Part of a small language model's weights.
Size: width 256, MLP 576 SwiGLU, vocabulary 2048.
Architecture: RMSNorm before each block, rotary positions.
MLP neurons of a small language model. Each row is named by its layer, matrix (gate and up: input weights; down: output weights) and neuron, and shows model dimensions 0-255. Each number is 500 + 25 x the weight over its row's rms, rounded and kept within 0 to 999. Numbers have three digits each. A neuron's up and down rows have the sign that makes its largest values positive.
Before each neuron's rows, "fires before" lists the tokens most often just after its 100 highest values on Wikipedia text that the model never trained on.

fires before: " |", "e", "t", "E", "om", "hi"
L2.gate253:528517460498452514517511516467494529515530508483548456481491493504514476498502503476533488482435542492526517521500558504461485506489469454474479504523492516462480468537513524487498502519530469561528517481536477524487514507516502547472505462485499501509509501499509515501420500516502521480518559522474476511506490515486504471446497511498491495532489492487498482488513480495493552465497476490504525500507500467505525492520491486511526448476466485535515510486504475513495540502520461517516501495515488474524472502517546439493445483468412509549517474515471521475492453496515529506478526462516502489528457491522474512504506509555477492493494502502471509524454512517490533496500445465520485505526527488495500493519498491485450536487493524466464497498517506499464495536518469
L2.up253:478486500491528478456490490510512502511504498525482471517534507522503517543474518553495512530507524534479491508491471505490499519489548473515504520536452494454487505457518541508476456492495475532485502506530507518454480504440498499517486533535455513508493511479507471504511523529540499485469454462499531482516493508505484504502462463481478489496517537477508505526493484461521484486448523517514457534489512498493469563503494533449499489512499474486486472488560492482498543514511492485478462508486473504519538520535501532547482493446538513527492515487485497510523505513520488528521516495482475504544495521528466475500473484490514489499462539489509509519483495491465461543504499502515525482490458552493516524513474479573565485484559513508533506512483484459543490540537482
L2.down253:498468489455525503481455512514488468516469525488522511512488505547501492496547536519488495528509509530496517496512514468510498521471551489490515530496517532442515539528471518509502452547513494532521492467542499513552540493478481533495516454489496491518513532499481488506496455536485491482504518443510549462547482548477537498485519471515517533489450543499524451506502522435487497485484530475504530512503489497491536525515530469491554496507498485514532494516484545460467516478503480507469506516518450465489483495472509471504492493556491483479472500500521511509492448499502493520512512506502517485459520507533474513537508490488465516524473488511517506538468513517525540497522474487472443468485495490491509522474490497524522522506506472528488501503498472480539496535536426

fires before: "s", ".", ",", " of"
L11.gate105:463484487508505494507513464510485486565503527517511511505495528516505515484539532457518503517491515527480479544464536484458495468493494494549508489493519475550469526538501526493506502497524500495493510431435512493468477516520502495523484467470466477487484482520498493475525494489502464501537526491473449497497484431567458471498503477516541522467491518495524503511512490497478468496487530507513485462507534503527446476519507514499522500506482488489509486500484435486495513488534482535519497511485541537460479515459472521494528485436485516487485474499550513524512470484527472570539517501462512554542501474499512486492532483474496507484484504515493531473509492496533461488485498544517498486540501493510547535469505542521507477475517506496516513557491478523490493497474512
L11.up105:475514513513471489526524506498497447526540522478491485468504480499478461488490498469505503497515528480539536506515539482477526499493497513517484517464500473526460522512501515477487529489513460457529535445475466480438478454544536464485488502505484480468472499506502488442498474460479469502525478512508453490500512467513494490478527493516462545537485486535525496506496472496462502492481552491512502499492571530522487465529495494497499490507466535472516496499517467496510487457555469541521472493478538530517498564526534488481510483440516464506547482464548500506493518472499469554506498564457505488532520463480498498476528496497497500506488489512488471499504513503506481449527541501529490456537515498497546507491510502532506512494496493516514530512496487519481520524482492
L11.down105:526477501482540500553487545518485491496488486487505481488483494499473474513493481503485530509523472519481520512534480543573490545500472482525498516520507468493489494473502490522537485503469503451480496525514513508502534473508489496498515518512518489515477482513498521527518471498510498516496486468517503499514504514461488548503539509503495479522513494534491519530516535499517493552510479515470474504500482483505470510513498507517500512525528495531527508531535530553502531510458510466514503515493524482469477434510526455502509498505462512503557488510544507529551550448515510515491448503517489503521514505479491482550463529532465520564506525511576497514489468468493492536501504459533484499517530469463549521521490527513535491507486548440461505511457524515505540529536541

fires before: " |", ",", "u", "ive", "78", "ice"
L11.gate461:485475474486513524513510494491510513481501475492481490517528475501487515498519484483538521456486516489461512533490524487531497495467504512505533509493518487474486507485488569455498471467479535501479526508474464521528539483463528528492512497488490496480502491569515533507501454510545500468474497506493512491531450434526510492466511497476504466479536518491463477479447461506540460467486523504501526505511505513483496504490476526499533473457481475483497500544493505548507491508505478505517537548520523505505500552502545514520518532520493478527486494506511473512529471535505553496522486521459480527488514512474508493491525542512536474554483493496494484518499517534464470512462473469536528496488541518528556481495495487527470497457505466513553499498506540504441526437468498
L11.up461:507498473537518520496506524513456502476525478487516490530514495525534490494485526506472517503514487500526495522486501503489464487493478474555479433468448520441495495531497475544494507556497479466471485493546536469503509469509487511511489525519472515545499473471547493490505476527492469481513494485518477509486523533533509521522509469483527536464498516500468507503481479483507485464490481534484541533483503497441517502494451479476508496515477553501519528507512493524540526481531518501517483493485494512487490496521474481494498515536504471512505533500528490482499540474513514507466525499498470532447497572469532473517501506500521505528514471509486465461467511501484484487543555519511521489522518475517461491573490500490536455503496499479455483465450535461475489485541552
L11.down461:506494487480525495537472483495546523533512524512420513504484506479505482492489522532497525540481480509487503492508523423566545459447528510460503479529492502482525469555540487488544489452494457491521552524491476526526518505484470468501516450489485518490507513513470501498504490534492525465519464523462508495506453498489499492478479442477483466485513486489478504465482540506514506489514496522523494503530497532520480523497507540479499515492467499523491516482475514450472519497519506518483524571507491527493530562522528487499518505527519478512497518476466530497482499509493465502495501474462483526464537491528499504481463471478518488432515516476443522524537490513494538510487488521527504510478488483470547522517515508464500510492492492488531524486525534508523475484498504

fires before: " States", " |", "ro"
L2.gate44:469485482458494498517475531509524539518516501497496463504469518470480513478450460532478484509480509504503525465461513490478494501478480472478489518494446509476505521519528521525525514465547480488503532552542508493508521502442456481452514492474449486489520527496506501501508477528477451490534522513506514498488490521543519497506482548485483481503492488452474486502522495503474484515486501524511527504512523526487544483538508502501523523478509559470512516460473471469527487508500490454545538507550476498509540493496525500523477519476511525523470468476502460477510458488484507532490520531466524429517502507529453519519496528460482470505469512481502515476507508492458482450474544516478508454512489493475459525477512482503487540527553487487523519509530534488507445500487496
L2.up44:542516517518532514491530506513481499496496515517518522475490507474502484494514494531525446471502489490548491527512518490494511516528466523518506492505528483448537418481530527522514447499500469517514505502449506489474514476533475535463539492518514524497513494457505496547468513535494530500474517525473472495531516497489505516488483479489518511480544505484517465494484494498540486491476505541513506477491522462504485479480462484483511529476514502483526474525493529483536523502486518528457525472469515508478532509500496483485517491476507478526474493465476503504490491522508534473465472499490443480529512484543494487506561499547506490491533477553482429594479494492522464522468520466548477490483503486473499495546506559529484528473487509481452504526512476492541512497499480
L2.down44:498520486478522525518534489495527546512522491518516523517488535476497519490502483515500494459504488510517510520493518516509499533480488520496501528478488475490493470536515499562524498502528491507513550506499537518523507490506459515485557465492504506463502523474503502548525488475529523490528488500462509514516500548553532521518519488504495455520493510488505472523497496454499498499482498467472560458476550508468505471440528480507503518444513556473510490477470481474504503524533447519483573502492482466514544497485537495520534518514501489529471477503482515470492466527470513504506485493480495501521491516541521512545543463498496521508487486479471446551486571489492506548520520509487494528504499467507522491479480561529500518490473491512519472487528506485531423507497479

fires before: " States", " |", "y"
L3.gate49:513500526437503491478487507483470523485525499447515478452491464508483441491485498549503478506466535518487487531515530563515504513463495520494527531492467497463530501504521514477524449480502493522505499478499530504498519515477477502481513540525469502489512537478521503476562508471460476486502525507471492534469514515539484527504543526510494512514480520490481519517528509489474521521474510490494482521472519492538479486502500501482504532477446454493516502496502496484479500465504485547543527504478494493474527494549535514476497502465510481530499460498497437473519473476501463480479477533491476453502522496482451519528492504471512479503467409475495530516535508475467499486510501480504480502509505482503484503494557493565487551514524509485512519510467512512506538569500516
L3.up49:502496509484528536464500502474491497485525486482475487481501478496466478473475496539523441460497496484530445512504481488503520494480510486478493522520510493468509502508500503536471458462480498528528496485514493489470462469490520552468504507483482494537456505508506498498491524496503502507505507496473518525468477483547475517480488559542490534542508463491520477522508494487504553488548475500532508509543529506511498497491495490508526491552487517488517482542495533485476489478501509471458500496531513544487518498541576511515544549486493490511458462460433480527497468486503490488455486515459516496509465452497487545499539478517487514508506488494486470522537487472534520499464511487486481452489486496520496502440510452540487502457520463494483474514500439530524533522533479
L3.down49:548501506501518510436491526477499510513529500511518506444530482495506453453509501515478489469506462478509504523486508534522504488478491486483513544521510500476533479496481530562500485516498517509482532489469514456516527435486528517467511495500463498521497515489469509481522520500515514500523516481483552575469452524524470519513501537515476522500512488479507489546521510477490486513518508491498479479492549491528488489506519491505536492494481490477536456505498499504534496490478470507472548498509535473472499419554532472467495511557506555489488482500466489486502448470507512459509465467500514506504456516510516503502514465529474525464509506474557478520513504471493545515462545497485482490505504466498499490489515457538510541490519449480516482503474482494545513524504494

fires before: " |", "\n"
L3.gate83:483556505516501524502504481533523495546546486546496505471527497456517496491458481540475503489484564537531453468518500514491559510532518550513499502497497509520542480524556502512462478466544492493525492487485494498526499503484528466542521532477499491494508482473473518489471480482495476454475505460479526488497540532512505456494500515498504503488558465500521541533482475510490514464496489464542463462499474491496528517488502498496472542489483503501499497497488494518487479531461489502482455528521528500473489529498453516522491526488510517469450520483471536533458479501503528492523510468529531456520484445464463468525494513543498473485487496517488466446509521527506497461513501533458507494495534515478503541498513503542494517516499458508474514511520482512523470474521523
L3.up83:472526527454526489519503497505516504517537483519485525484512465508538525453502473501466486499488518501550477489532486524519527528542508482508461540534486509455516460530469482473494486508506473528494460497420511514485474516499517495496526521491522502513488516499454470488477528513484460514477471486491503457548530476489501487488508567488504505509504492501507482525506535494476526496511495505489471482516488517505524507487503513517529524541496523520496489448526531526465476506470557533458512485533513513468520495551465512539478494464471526481460494455492549541492507525483496495509482480496473464494518465480521469504494579549500484536512510517510480466499491527543504468482509502475523486493471505444528502480502513555484483517495503509457464518556526483529487492482514
L3.down83:537473489512498448489498520506515477477507480486475505507473488504514509476513476483521492490507459489468514536466513485522451566495462493504503499506480540505479497542465474473483470482484469497501505549489510499487473526519495496484494477514513476465516485525495488513525500522489507493509495501493530515560492528495474495496455485493452481518501544513525473505538519448532528500471501538509502513507539507523505487467483518491502440499486479529488495474486447524491528548529544500484503518549501481490487414494497454528499486482520467539527510505529465520505499499523485503460457477513501532484514525510519493504501525504501491613469517468564527545497500498540482512490496467518495518515474502499479505469485470460479517441512543494516481489501532469496509528488515

fires before: "ence", "h", "ated", " (", "up"
L4.gate336:460465493447523479500472487484487463487456464423468563528484491489498495485509489487500509521511475503452496504523502503541529535514553506522521473506486518542512515516517514468567498534498536489530547482484533500470465436496464464505490487526531542482464510510500463539486528521489510498470545515523491490486449527505501489496497529479508520494471501529497518474499507505481494579498536503498490481552530542519504520493514528469492516483481498539538495498477543449533468526503490533497472472459532500480528506519485490500498486497490499527523481499499500524492484532477509512489465485510491469474510510479496514514556500502485509521493498487533503510506533487509467506494483550484504484569507497483479500514524531531484542531506504510506512497465542525474491523456520
L4.up336:464517513498472486489487526525461496488516501519498533443514486503534510511501501496434479490479478493512534492467462548498489467491503498521519469500506472511518525518446444518506522456556514524512511513524522511478526521542487522504515474468477512523507456504473540519459482536479511529481467550488461514485523508535531492461501534497516543484511472513507447504502510482514522519457487486481524484499503475491533451517492499529492460540524487514466503554489505466487504473457510486509447456484550502510503503452513526505540477524479471461472534487494498529478499523537532527544517504521502482499471511507508505481525482501492540513488482413479488486508479501458450508514490522524513485480477490499481504467508504498511507518516506484487470472519471465549519477525516
L4.down336:506530458508497512484495465488497485459572499477515490471508483513483499516475505475574497491527524502533499493504511424531511533448476501493469523492522505507479502471493480489452479459539531517474488451503495514523505480482516507491493465480493533508506525468506549509499520510516504465523527486499495502485471524480499496541475483501478478518512536506497529444490469507527464534537496511509500526462541507504487457470527507500477492494506508482498547474492482508501517501471497518550560567528451509487506448540517513514497471488513513472536533499500429486516524530510457502436481531488510517501492470522508520489491521522495530468527469531529510517508469513512545527469489487493472508472521504496522466525487482513484522470475514494529491528508542523480456486483517

fires before: "==", " of", "ed", "ing", "s", " =="
L11.gate408:531469528514553523501502501516495508536481535477512464471530505502470466468519487516473501546484525508539485497439529514508488519487495505491488514504478474441508495494515506479494515502507509512521485515466500435483478506475514457548501524446540544444470481510496511467533477493480478520511522498470488511498522509497510511488502525514433530479537502491507483529507431500532447477503525485507511491493524502468427477526506518514508475517506485515510488528490525466500504548491508519471512496499476486504526492525504517483488469453437458509498526524468534514465475474541495489469540486529513437467521532489526490495527485481502499531508518491513501516475483461508557501540513499474458496484471465519458498491487538474506507505521472504508462462511469505529498534497494
L11.up408:505522492483532469515503557535460491483522466527512510496474518523496462423493449512443490509498514480514504523434521496531488517458475488509509472492474499502508497510505497467495489524538471483514508487479530481474468505475494479489465510498501507504452541521495486447525473472495529487482452497487479475478488528475485508535504517513504527493525439484468502499481482527460494509479481439508493509492525486494461496543553513461507464474494544509504501496456488523521519497514498536495498472501523515496500492476519571478499494486500518507484448493478476508493494525478524519472504474530508536526482470484498503518519468504477527561451494472511498480484444485539460522521485520489526482515505459501457501476515473483460505497466506507500443490539536523489512538484532
L11.down408:496532457532491524505482477549491522539491479494490497519543446491487515503498509527498498521459497487504519531537475531475495512495501521483487509518528517477484480479514485490504523471464474525488470512529523504469496473502476513491520471508513547498535541534533455522527539547514484536517470474544498486526489448549531491506493473496568477478528557514508465485524504498557452494473505479485515482490475520500545550472477518520492507493490489528488543563487495494490507498512504463492515525479524493510466532492507520497502494493512453518495475535517483510502501493483505481517504525511515488512529503476471476486497502482446487490492517519605464477497571507455460521490497506514510519488499479490480483527478539547467491533505489482520533522535528503489491510521485